From a checkpoint of a small transformer trained on Wikipedia.
Size: 10 layers, width 384, 3 heads of 128 (1 for keys and values), MLP 768 SwiGLU, vocabulary 3990, 15.9M parameters.
Training: a variant of Adam for these matrices, 4738 steps.
MLP neurons of a small language model. Each row is named by its layer, matrix (gate and up: input weights) and neuron, and shows model dimensions 0-127. Each number is 500 + 40 x the weight over its row's rms, rounded and kept within 0 to 999. Numbers have three digits each. A neuron's up and down rows have the sign that makes its largest values positive.
A block is one neuron, or neurons of one layer that tend to fire together. After each block is what it responds to, as a language model described it from the Wikipedia text at the highest values.

L2.gate23:468480446474510431489524538503464578543501459595518523443472569475457495534428508478515438505410442478504524532486479491548552498526491475496541477511508578582520530552485456517540507492524469537545476498497473565549492492479499491519477500490510557557567421498543466547489512556435483541526536522537501463530379545585507500477445486474505533455446525408507498525555479521525459566473
L2.up23:460536486448471519543431507450556545485551463477511520496518492485453502454426492510467531523518555542539508522449631501502494534456472456440553523533457516499524509437487488507505490543537501595441482550480490491564505419496503573481543454519476491591549517544487495441513488529593532504425498495535476483507498535497525461562516530558490505457459468594481577489507562511490449555514
L2.gate51:438404489439450477493499585473533497504357523562495498513525523529508512477501531512452490509486502497528459529466502428453559506535468513497455520521450543426522597563528506494478487494530481520510485498520471495523537456424481504491440491449506540544490493454516590453413469519530507592493447417460527565512557516474488454477471442458565499543481504490535469501467523458543492503480
L2.up51:479481523491481447404478538534499551521526479498462561486499511536505518531513467550509450513463508520502437473512449470505424555559535446545581514572498524544550535468466533488526535552534457495562533509587509544454540426533557487526536531504449434557484537480484502512520525485523431515470559452390546467522477612447516455446547504542471441506504472527480575491432515465570503472560
L2.gate517:548442513447514536468464487513493484518488439539526447521506456413375450502497492553455509523523471528445421517433533592512531566501482424534511465503504531538500514417483577514512458533487407455497476470504441433535483468456438564475555541537516503558465573499559452497472547505494538516499466478593504436512475538525492511494450425447505482533522509478439498461509472499537441511544
L2.up517:488579495531414469461517407424522562518406507546500457478533474532452418502508545564531433534448515495472457537483497511562550500552536496520487496534485503425509478484478502563449497440555439599517452471531551535468513480442471561482516493535541536547454515556519487461468491530446510537465539529493495455436512579565474446509472427519541430540509546494549446551463469503513495466578
L2.gate580:524532407426469501475497470422591531589506539496495499524501538550549523454460549494513521455509493539534484490490367468492440459522506570476528560438521473526575495446493463513430490584435495576461526551497462461451515489488529447535480500536482475532529556464513501479475534553519452547529472571491537475504576549504493465467546487534528496536481548458494596445482493418488488465495
L2.up580:487439499445465506527485434467514537503509516509550472515514479509510481421439453491467547584487465447439470527550434458557516486448455601557485439522562525540542490473521507467511436570489499480543530515519488451508466464473507543519444476470511497530507491547480458509478519549523541523497553473433441535487475518479582493470493526485514479545552468536432473588544516522524527544557
Degree adverb completions. Endings of split adverbs and degree words, such as relat-ively, al-most, r-ather, qu-ite, tog-ether, plus whole words like more, most and However.

L6.gate463:588444494411449455472479531443482507510450554487510477500506547512515486466519434476511581489499515517539567529501503448488560469497497460537545529481487500489543437491470478518486504539515481487489477559492549474524573458456589543584538526489453492457529533450515488527540452517498450515517469570533464501407410427527539446454459442499513482421494528500515513443436498512497463449420
L6.up463:491469439475452445516510480474466471503489530527499455530502537557452534431528546559484491434493475542469517521538511503474494501551576532505555537515510548474518463519442351504532488439479452497532466525514451489551508523436514520558513510518458547486439576430542482571457501484495521441494536508494500492512489584526511497489486446495523453484604489477478508492443492552458463458526
Word-completing suffixes, mostly adverbs. Final word pieces that finish a split word, especially -ly in intensifying adverbs (highly, severely, lightly), plus "rather", "more", "much".

L5.gate91:474408450519519497511517504544582463547473532528503499506496508516513500593481457472512409462528529511536577501463549563534524537455488484483411497516511479505504533541495510443486532562493492538466505439459471487420464514509561528524583526529511458440494508399491399515465519528440531544482534492505526493500579492521494503560510473520554560483477513501480483415530473530529458492558
L5.up91:473531445496486520520532543459514485565526510543472482508525529478540545549490547516512387512438478539506527404480552509566482536494425508435473524524464513514546457450396507520520498501517528491537476470492538471500549479422464483520467459453536525497567545456517439465567446505489486476455481490487546456482517562429494492530483513503508486500564439465446515496526507467444486483521
L5.gate153:478562475462480505455543450550490499513452502579525499563514516560464472486510461473468520459444394524531490594504482497556520546457531550566532509475535514551526507523505501486455563485476434536486488588464525439542500505480486520543499558508458577477511571578525537567477462472524408494513524478475519486465459579561439458506529539535485480498491517562527478450546515526510550494511
L5.up153:546413525490535514525556509528564532487581515482480512478547539547526466556534526519453560429466485431465552533475513543443475444504483490495467553479478502555492443498568483452415553492492538489462476515564506520506505520491519515513435454545440478451513481495492494496520513485457506506444532557499451445526489566529582468498441507472433554529483532590535481516536507520546549443537
L5.gate187:444483496490442487469488512527511556456511426505586562502576521534553498578519484493393563490464482475439542482522580555461462483477503540602551505460468506506564564498482401488450457528587524509560441478504505432467430538500512471539487457532530491509467490474476441490491537519527458478488519539425556474506483546466518454476520453518446532510436482494477487479537463551491559450495
L5.up187:552518525537484493513515462513532487521419494402536494547597486572526478569420529482461520519438468593589500522537548528589479458417466505556466461482454537528472523460502524465453562521526449521430489542473564512447524508489530507506433485456521441471506473549542496515412493524497444475501482501446388531477506436511439515461504514555495537513544541437537496532462544488529544496505
L5.gate399:578491524457498531483432570546587565498529524495514479428502496487383531473570474499414487499566480405505480567475399552507512434500475472487507469481502531446413515482529528421476507543527477518491513605465505443541463532468483555470469480526471500509522446478550498528485526554471525589485523574456476456513476497500511449528537473456467467440549488416480475530484494457522475537520
L5.up399:454518511500497467531496517486547549472506513496478554490504522557570462460545448415483542539381453458541550491576514444491487563469517531461534448445430483521574482508489415562551518465546489567549503468525477567521469525457563469484499559517520515554530526521525475454529511504444458440574471461484454512512481492538561527551576444440491495542507488495507455516467510493503495461518
L5.gate436:487477515493469474491566527482552480502452584505481506515556524502522432516552501423545454477498493489544440529483523428503434472534465559605476574502481511479461474467521541456398477470566476564487450500489589446451464465458530472514553445463513500453424488488532470539490477519534494505490450490494467483523506540493530466498596490563491527512505562533472509485501481459490495521565
L5.up436:469523512480432476442463527544564536520554535516577554523489546504480517509525465462459501503484562493507485494492510443464531501450518495497521490514550564558501543532514507515448474512507464578503550547477442532501478458492515577524477442512595458422488506493499474509444475496601455483536519459542529505475472525496554448485512471494520542571511506538518432464536476506505526511568
L5.gate494:495480493475532466504480590519555512503488539505503408540465514428468567457496463452467484471427449479524474541542549477515474583530534521560569449554525465561518510515525450517414542515607502543462535569431445457488407469493567485463523487494487508543519474442520482485499485495526392457560544468444509493504562472484541400443493480468454509500494465486502517518522516464515501492532
L5.up494:510488473510477490495547523502520430512521517544528606526430469523509549440537527524534569477474507546509399614526555501443471490509429459506520472544513468443469550467548509478446507465557470491575510480524495469555464439544512505524481531459498510470513519489457451551493475496549507527567503447492468572535503502548526538516562501484490529566469465532486486548503516472505510473523
L5.gate518:509479588433482530506427566472460500576481446529518555495512557532457549534516467522478437464462525528530527554559502508507515537560462593507497477537478601500472558535474405490483538476518501457479515424436487525522468529527485422496528517575503454558467488500481402498486481443468492464454553484512500495535474461544490474493465444461541556470447560521510531448505508461498494474529
L5.up518:501475459483386502476490468479532455478490523534495578469537532532486552502540504472505502496435588526557517473524527494510428507522462524515535460515572475492551551466476526439537558447471538494507460450506481510535479564500497467546455438471503505480426576495465491552512471542579399559430510529471436483534524504463511457544564395516498490423457530494516573528516540388504518466530
L5.gate527:460475539438431503500543552440435478545566556541461496517504437545548483540513502455408442565510465502442454556527525502490458483600466515479472445476510553452521518512480513455402547495474547491517465589467495482527433474393477418478537518498491480509460462511509536504521484593465513492524431458531480439488461474567528515424492557482537470486446457512503545425493505503539500460513
L5.up527:521485512492423598527508488414526530523491538459497505524582485535550442551442537465485459524447449477498430566459488504563504423520509486511519405479539499492451514537499564448493526516494489454488497550487471458564553539477482504492495516491420425573528462501515502423491457552565494501510483473483530485573424540488501458479470565520483580536470484527532588469494538487461501489539
L5.gate529:437500441417478503452489508492462542582493492512434564496462454410521479474515517482456501489538475472395485537457485426443472470564506540485490531463490492570568454527466534488506492497494485532486444488519585510517480560444483489464560448492487518502459462438524540482450488484513525530502450495479536518403559518550561470434464426462545522536429592554468465503512488503470504552497
L5.up529:452545516467478532557497537525468547529551509461513478575506517459559505521464455480525515452505448508470478534492474493462475480527466512475495455521581534527444549488500458479463521462496530570471475560531469407585486488503562481517483525531542541453603463487494514535473489488427578520479480531563480480506554501438516521555546527473525476539522490521523503507558536497443455521515
L5.gate538:522500464436531512493441496458540520533489478473517465489419559493432505514523536469499527511474546527539485477478448479439410450558443515502495475481468598465476557571543512453515519529446552521506502502501583506483468497479485494516508551468417509529426500492511527534491477550564535478406499443497476472451559409565514488538499508490458461508485496508512478434440515539527451443416
L5.up538:428449461499505558462500497507544569467544502480443484522514492510504524468483458543460526497539421511512510565493428495402465453466473515515570505449510452463602521499509432438561516521570457486509566526422593480541511428461466461427547462515489467501481456461512510530506491462547453495463517522593455461461528535486585488508522493514527452529579510525440505537452555478517481558528
L5.gate558:453441436477500481487553574512498514482485513525425538492552482473532459426567461468489490504507474517530460515524559464504564557534507505475453448443527580508504534464453512490522529560484549529457534471511507415504478481527473543532530540507482507496487437523500486497517533536566531472550522470504514539424487472522478513513479504567413399525535510552414548422493549486537524523505
L5.up558:524475464450508496481533519511499538496507458531450498568602623467460549487516475450494533502477463523547517523546488539533545442531498507521497540497477433432535475463504513503494526505487437460485490515564526540451410505564561478500487516546476485513514569554491483482469483408559460478517545514423473395561501495447534532547476484487468459494573521521451464536529492454521540521437
L5.gate562:541402462545443525471447559514489547533538421508495533470533493484507460576492489443481480446428555482559451526463617531486491535471490472440540542480533517495489476455496481473507446530468416543508522470530596491509507465571511525550465534518481449466478497512511581478472451515482541493515510507504492412478500568524520508563452517448452496517492532532528489411538461489536561458519
L5.up562:520457526529533479522443515505528443491496527499528449497555479458434605503516466496526477464520493464491480490467514485469486501493504556543547411402543534612456557521499473522500511398574512378563585504436466457522469536472495549520450546481513501564568471524509529590502468455443544555488523424457485576520498514498521507578485476519523426521480443617518468565545493552505476519438
L5.gate575:485548414474483459519389472391523513513474501477516570518544507494586469517524527540508543426418541477526497448498466499538539502481470554470559481467612523507506546472500505573495489464488496498485514537502558542535504521431505522423488556512447492526513423542486489465486423489446582499544460480507561628447494523449452512553558456465494528502497528469423527501471530432482497527544
L5.up575:482470425457489522546582452481514562542471433554570487497460506494486522461472514389551425513461483571540458519497498471530473474445462482529550499489505496485466488523495481434523508483522393474528494553474510504496493531486488450539521532457464473504505449561501459549467481542583460546414474452439483555516530503583497444448508507524540485488534561466482537484522485438517534568564
L5.gate632:493436486496399538457465539453530514556474602524491537577467533492545495484584533467418476545511503523534485585452485552553540472561517534595437562496434484518472437480428449553518551529559522544446432560470529460506527468508448472476528445461474535529497515514492520554473478502472482482484445576508450414567548526488427411440471526567496497504461423516484507440489475504494459506560
L5.up632:527530474410515523419466531440433485452527533517487490550475496522555528529464545444473494442523465484481479501581495510486526512489500575494506553495533511473541547485490496459523470580423475415452465442490488518445557428485536566519549558573505515494558444469443415479495456526512512544527498506446551519534509442478567484555526481480533495426448546503422502506487444438519524587444
L5.gate634:519446434497543480520479550518437557563525526479525436441486467523526465510461510497468432484451474530566476560533513534538490516581486471555525470564502513428504439466511505484512508449531507492436459569459498530480529616475481570565468469451416473543447435483475427513438506574497540447517488473488544489488598577521471512501489484483481519482498587514446498400531548531533492468554
L5.up634:527478496399413521474488552454513542538573423448519590491498518453474471547445529458546456478459514476546488487399470494483530550485403505468497542460547520488499502457457453467503524502517485463496429594454549440537523520482522532519526513456505481478562444552476501495513419553540509631552510479425535543516564488511453530517449490483523592503499559453463466510516574518517497563451
L5.gate680:449517530487529501549459473508551506537511515621487400438523512496493537585503488527526474468516483456542473481516522415465494500520507460536424457464523529507493524458439487497545508471539476509447461531525571463524503495511408502537494515516491501536501497521463439485477512557505359500471498507459520554508452482416564506510480432471532502482521458419479529448575497596469409543517
L5.up680:523536523463509518578419501475494477547542514511443531502507518434461501496492474485487519446516561494543530491510511514503481562469487466450533527521524480497520546605511398471545510516500503455491503564545491434529534483458467565435480471448503459506495446529587599430534540555511564403452466526522493459477533509501536463487478483533518576610464514473489503511509453509521514479512
Adverbs and adverb suffixes. Adverbs, chiefly the -ly suffix piece ending a split word (structurally, formally, highly, newly), plus words like not, only, also, least, often, and sentence-initial However.

L5.gate5:488494484487447540562537522500480478495455481469488580452516472553528606535412510475519428470494525444499547468459557466468517546472536520535483483472465476455562470524462527503388495465518508508480465470538458523554519553439494435501553470518490458527412435521477546496518507526519474539502466464563511566509474405429459473525495466501471496495442467489508535537455494501431474493452
L5.up5:467547496526498541559503543486499548513463430471518423547455412410506548507521481509519494501454513523507523456533527533454564521526550552523498494464538521491468442461510461429439485462477523498574508531513429599473555533412530512459517496525454528584504534543474579533500425487482542456493523507501423501408563463421464484505477471444517515508482469579484600526525443490520523494537
L5.gate105:515502523490401502457527529533497508552440448546524487471547531554486504510508511474484520509443507473508492504546486506466497537482591517501459556404447516524543546495505555508471536454500487510492515540527480518528509442488454520570487560469542531549466522457538529577489519496457477396435517551564537542470480440533465570467500525463511525470499509442473515460458490496529435488485
L5.up105:555472493486553501505510467559502509552512480493487471477549470486561501457449510472474474495453529526505542466470522530574490566460534540511489436466441517545479520490446516457499527495526486518491521487441508522503452526450568518492557531460438445470535510522534569526480474492501518496503566576523481497494466501527494537473536434536534488511478454490515471496546438496486490458477
L5.gate182:542532477494498482544466477503485534532536505446484503487534469516474487490502474509496491522490475474492447453542561519486453409499478520501510587463545503490424542517519444527422450474581474541475512480581554448416430538497471520529554509536457547437446521542471577433538466543464423471480563499484523492423556562500483497446637504511369563413413443505525544460544492459482469501439
L5.up182:452474487545456504437491544463487539533501456553518458555510448511472534543501513518484480502494459503504507556479493578526575510555567475537501509594429506482481513606507535518512525487466489497520539498528428460469500506495490460538489550493475405527501462496479469524506530536460518520444453466539524616431462449503487568538481521475493482520491443454464500493548503501507512452528
L5.gate189:533425575549495533442503559420494550540551568551514551505476475493548460486493459502495503491511458497452527508488472532455542490469484515519533457436480522478512448537513465425552548524506446549469504496536513480461454508472438551524524541522454492477585467533417474415505508536533444446505526447542433493455459545421599482572416457483536465554425476542507568490462472484484479509489
L5.up189:534469541549498493402523582505460522517442533504508541494506467498483454421480523491506557456497531454557525497539403481470481471435511523419455493409484469450466411511494433499507475571551473463460479512477500507482450518535502519518458450475524495537536490517437489579440512531507461552556492453468515589523521501471496508557462468498515516521487562536443506518571486515475521478540
L5.gate216:516447497554479548507495420431426448527480465473468513482523439454432497514472518533457557576566456488562465552510510562492527536470558541566522481516488554506439553483513476464422493552508434552500472569459494424526526490481462485498544519492494426526460445503451437516493500471492489441472450508511477541500487522462470460423558554482500475519488520575455562587504465557534480464474
L5.up216:536460510493537435504485377563454556538471415522564481536532450519458520519542494533470539538437519435422499608459544549479529553522509489506454451430454491481551457524540552531465511490509476512470486523472473443473523543497487421501495481539471486488507525507500524532503484467410479477428530472525537528533469530521510524498483510441517582552526517605479466556507498475465500548512
L5.gate237:523496517497530520531518513476480577483570435499462506502574480562562465556502490528500538546352537478501461479567482527500457513423439500435456490439542499467492482510457530469488498515476457439492537465528515545473494512496452507550453616451524430497498537584507565493548473599469476508468446469538522507505472516506522539427467551450487465479483426413530581530508465553485517486557
L5.up237:517469450462475490521525526480507426537461530508489536450475538539491583500550439534521531487455478455517558516443468471549522548382502435512484440557442456570435489455551470518509472565540442514514415535498463456465550428520602529533499492459489527516375498474513576480475462483486466477547495524548449464478550516499456560476469492512416487533498516440447519528472502427456564555539
L5.gate354:498407502437497517459452530540532505530531531488515455567589515519464583465521527477458460515466518536507484496503541502458485551481559576527479571496484547480525539521507524543482499589492423514546527525555480514486486493458440525453536545488556496466542532521463512479469519476430529463385469519523492448462467543511483525557532457483511561470483514456508533444542489460516484497555
L5.up354:531507544510577515477515490507458484522474513501546453518552481479564507506509545515516519568492555470556549520494440464505476532516509485514458477591439547478486497584484528516479493585536536470477536537504511535484482475460503424425521515487503566524507507509468488495529389517523538559474565522489496461564501512537522459465499481474475532493498509533491524501452448573457471535619
L5.gate384:488506472535426599486496518497588558548438515508513452523542483466431446460517480438437517511520446428497550480535468544473464543462532517503464488464457522527545503524491502520510483558582453493461520535550487435530461560432436516479529572541501608507525487459478458460508471548517493561538444474548499531424498538553503596460472448442472438447481523519586475445444456491538463516520
L5.up384:489502543509420524524433558501570501520498591488431406491481568564446481475419541499463512465570496522536549460574441501524535438515504442559486516505478474500542505529477519484514527510528446426470463478506530481557551542463451488479537469520526562568519507451467505459463485514497484509515465481439439542481512509542501455576521559457477430516512474519527475452499448502439551472476
L5.gate479:501426492543474508491464476522505518508476411514534496460558488479506504482457528531491517574438548515431510525460497500484534502513508536507446508450460529476538446528515497595471449462479525486527457600530541484415542524443525486555450549571443515449463477545474554516526441421495433440491454557536450462525495549485438439517552465553508534537482506513556428496540457568494543462461
L5.up479:502465459495516478534461512509401549473455526580474497491473515517465524502494449500556550558517501522466559516494505508456477473441538555539462470489516485508529539444563519544460479546486503529519493499482473502527459507489464446534557560480495471474501512485568593483501503456554589472518552502515490503567524530517501460452541526486557508487508465509498519571551445449553506498498
L5.gate625:521464507481525485433483452528479486518589487490512463472482506475553518532543460498457544520560471471515500438463541473557455573450545506499534445484454446463451483514582532453541423488453518486454516502475469486506524571539538506507554513504548513509565495530486537485554437597501536528470511541548440468549542519458432517457487439554469520518551470538548498495556470520509485494534
L5.up625:489486531534431456515436513545464561505536513468523442545546501489559512547498514531487553484462497573566465459464474532511473525413551544483496449513539430539481523556576496442429491541491576443552445497528489453581551498442483541451451537536561502435536505570496488512484474432476457468405496475566577479521527504453466583498506543478455506552542536502535506560490472425449450506496
L5.gate657:489508525541570521460524511504524584450528542497485476501547494459478487480484478506506542524468472517555518528520493467459462580508570422600482397455509444474539495479466517504512511507553476560588529565545406473518472475454500433514498568441467416510523528500512597544456498511486472434457474469526514515486438494475438579465527465456523454439501481503416542453473510513506485442530
L5.up657:533486502498476525496434455510492459605501485566474472471535427505522471542466503491467511557458530476526519495505524487467534483456530477498423539482530557545480483481499506550445472512541435500492399516511523478500470449432497496542582475436468480531462469515420512481434445539443517417502522500522438543466431556492569433427530500551468525574516466454496540568560501470541461534490
L5.gate685:483464477501461453493553468493537542502466454550508518514541498512474384472558488455516518518438559483536427518485463538424432525519494502457429534487490545550530460449476507481406479539619452547482529491547502510510514483490491490517558570519498521488513408537491468491503424471498488386533500531543506512483522467479541526490466560462470501524404521510507514482465526486540491540486
L5.up685:449516531541525561504445423461512571496446459486520487514501523625529539479486515446485541484545572546518483518474526488487538486507481531451500439462534545522452485570460517458486495546560479484500532525544503529565551483531500511509553528455483493520520530592525486522503490435541444404531539444555430508543433508523417504531558499571462497575462496531466488519504487521402414469501
L5.gate703:534472458488521496444461515430528510486459517486517501501541453511524469525523443443510491451449509590473492566473488492578511467464517516500519537527470556507503556578455527498487430480490464462471501522600551464435489462589514436532474566516514478449498487485562513459467491543526498564483512491553509472482541551543392453512551439488628520551492523494441520522500513485488455473469
L5.up703:482464503513489525490506456490438505532471540425498528531473509587509588451434477594439574526454452543536536475502498536448489555595473553515479534485430450565532531484497489528518516545491495576598521484483547527551492500463525503466376495458524446445437521564517494561442486508482493507507571570457530448566456531483492521456488484488488462554482473463519548538512508563457544564516
L5.gate738:556435487498565492477465533510483539588488473499497524527497547468490489504535519537494518512460494546466463500481473531491476577496480504522482499432511534500466451447454459525502450549556492540596453506505518504491502432522455563480478537520449441490486480522452458490475517523475502483523531472544564496549490556518534519415491395517510471536531506524523481540526493492521463513568
L5.up738:522499542477434436529440531499484527583514478517482508578532569499432517537484521473511515477520467552535441476434513554480491504479502402587503503512492568514475510502532445472528527537520501539550481486456498469519500492554495530474451528488463393469467491454445520526504558577474546463523542491541601489525563479522540495423514427496497498509560533495501520561557470480434491464515
L5.gate743:440487532608563544474544467488504547484530506464505417467465528507446426525565424497530533487490513520523458550455434506495470481469509460468481443537453488604576497532540460507496573516548518495532526457499487478423414457493450491475525499497436487500491446469469487500565482499553511507456513483490459507554539589541573512546531477455459429461510464571487447529477477577434476481542
L5.up743:441504412516513509479547466522495498488498447491505478556492536438520520572590456513504514524471530492555518506504499528500465507460527533615470460448492578541551507492530449456519503491532525534494538517452472435461450520503466524464521468573532532462507493492567521525506494539510513467500495525520574473478506500543518559512529435513391455550494467511532454512482573522545464573558
L5.gate757:482493487546618496444442467464538509507554477558522500509525488493515442511501427448474464516510464421480470524466571549463567451442527491567487422435489495452558499409511490462501463498461512522538518503560574457485483543568492482510468555524476558518464479548496512558526488494552459433439502452472453501435456525476476541459465545540502464559485445490450504480551466502511522520511
L5.up757:488530445510471531525521535467563545487572495541520481521461535550435449459482523462563475518409482510500495528495560579481517557543542503505418420505497522443515474486512478500519513526546544548537469532478495507582447552582461501475510503485528459466443519439427513495478436456486488462473497519534483562546498539437543493500500475468506506451413500503485570485400471484486495507525
Time and place phrase ends. Final tokens completing a time or place noun phrase, often before a comma or period: last digit of years (1748, 2009), time words (century, decade, year, weeks), US state names (Georgia, Louisiana).

L6.gate694:494471490488526501484493507551521548536539500583531449479462474457469479486452539481475530459514540523470525480515498461469539487438550457561480588459522474507557524511485499500462519500518452509512499506532500476471508514449421509540509555474564497431484536507452470567543488522454461469431547459560447577499521565471529539436551479520500462545504554546483512503471485518483430540564
L6.up694:539455448454494527473473475498490514525602451539487530497502542486478525587535494475418522537456530479502502493453490616426515530441533555554533433426430568446494491536488431480507545533528412523444478458480499481481420457501551499522462486452508494417528496551488401550506477508481467476469464537462519479550493533394586514523423440467565498530539467476518534437503541519537445466524
Time-period phrase endings. Final token of a time expression that opens or sets a sentence's timeframe, such as the last digit of 1969, the s in 1980s, and War II, season, or career.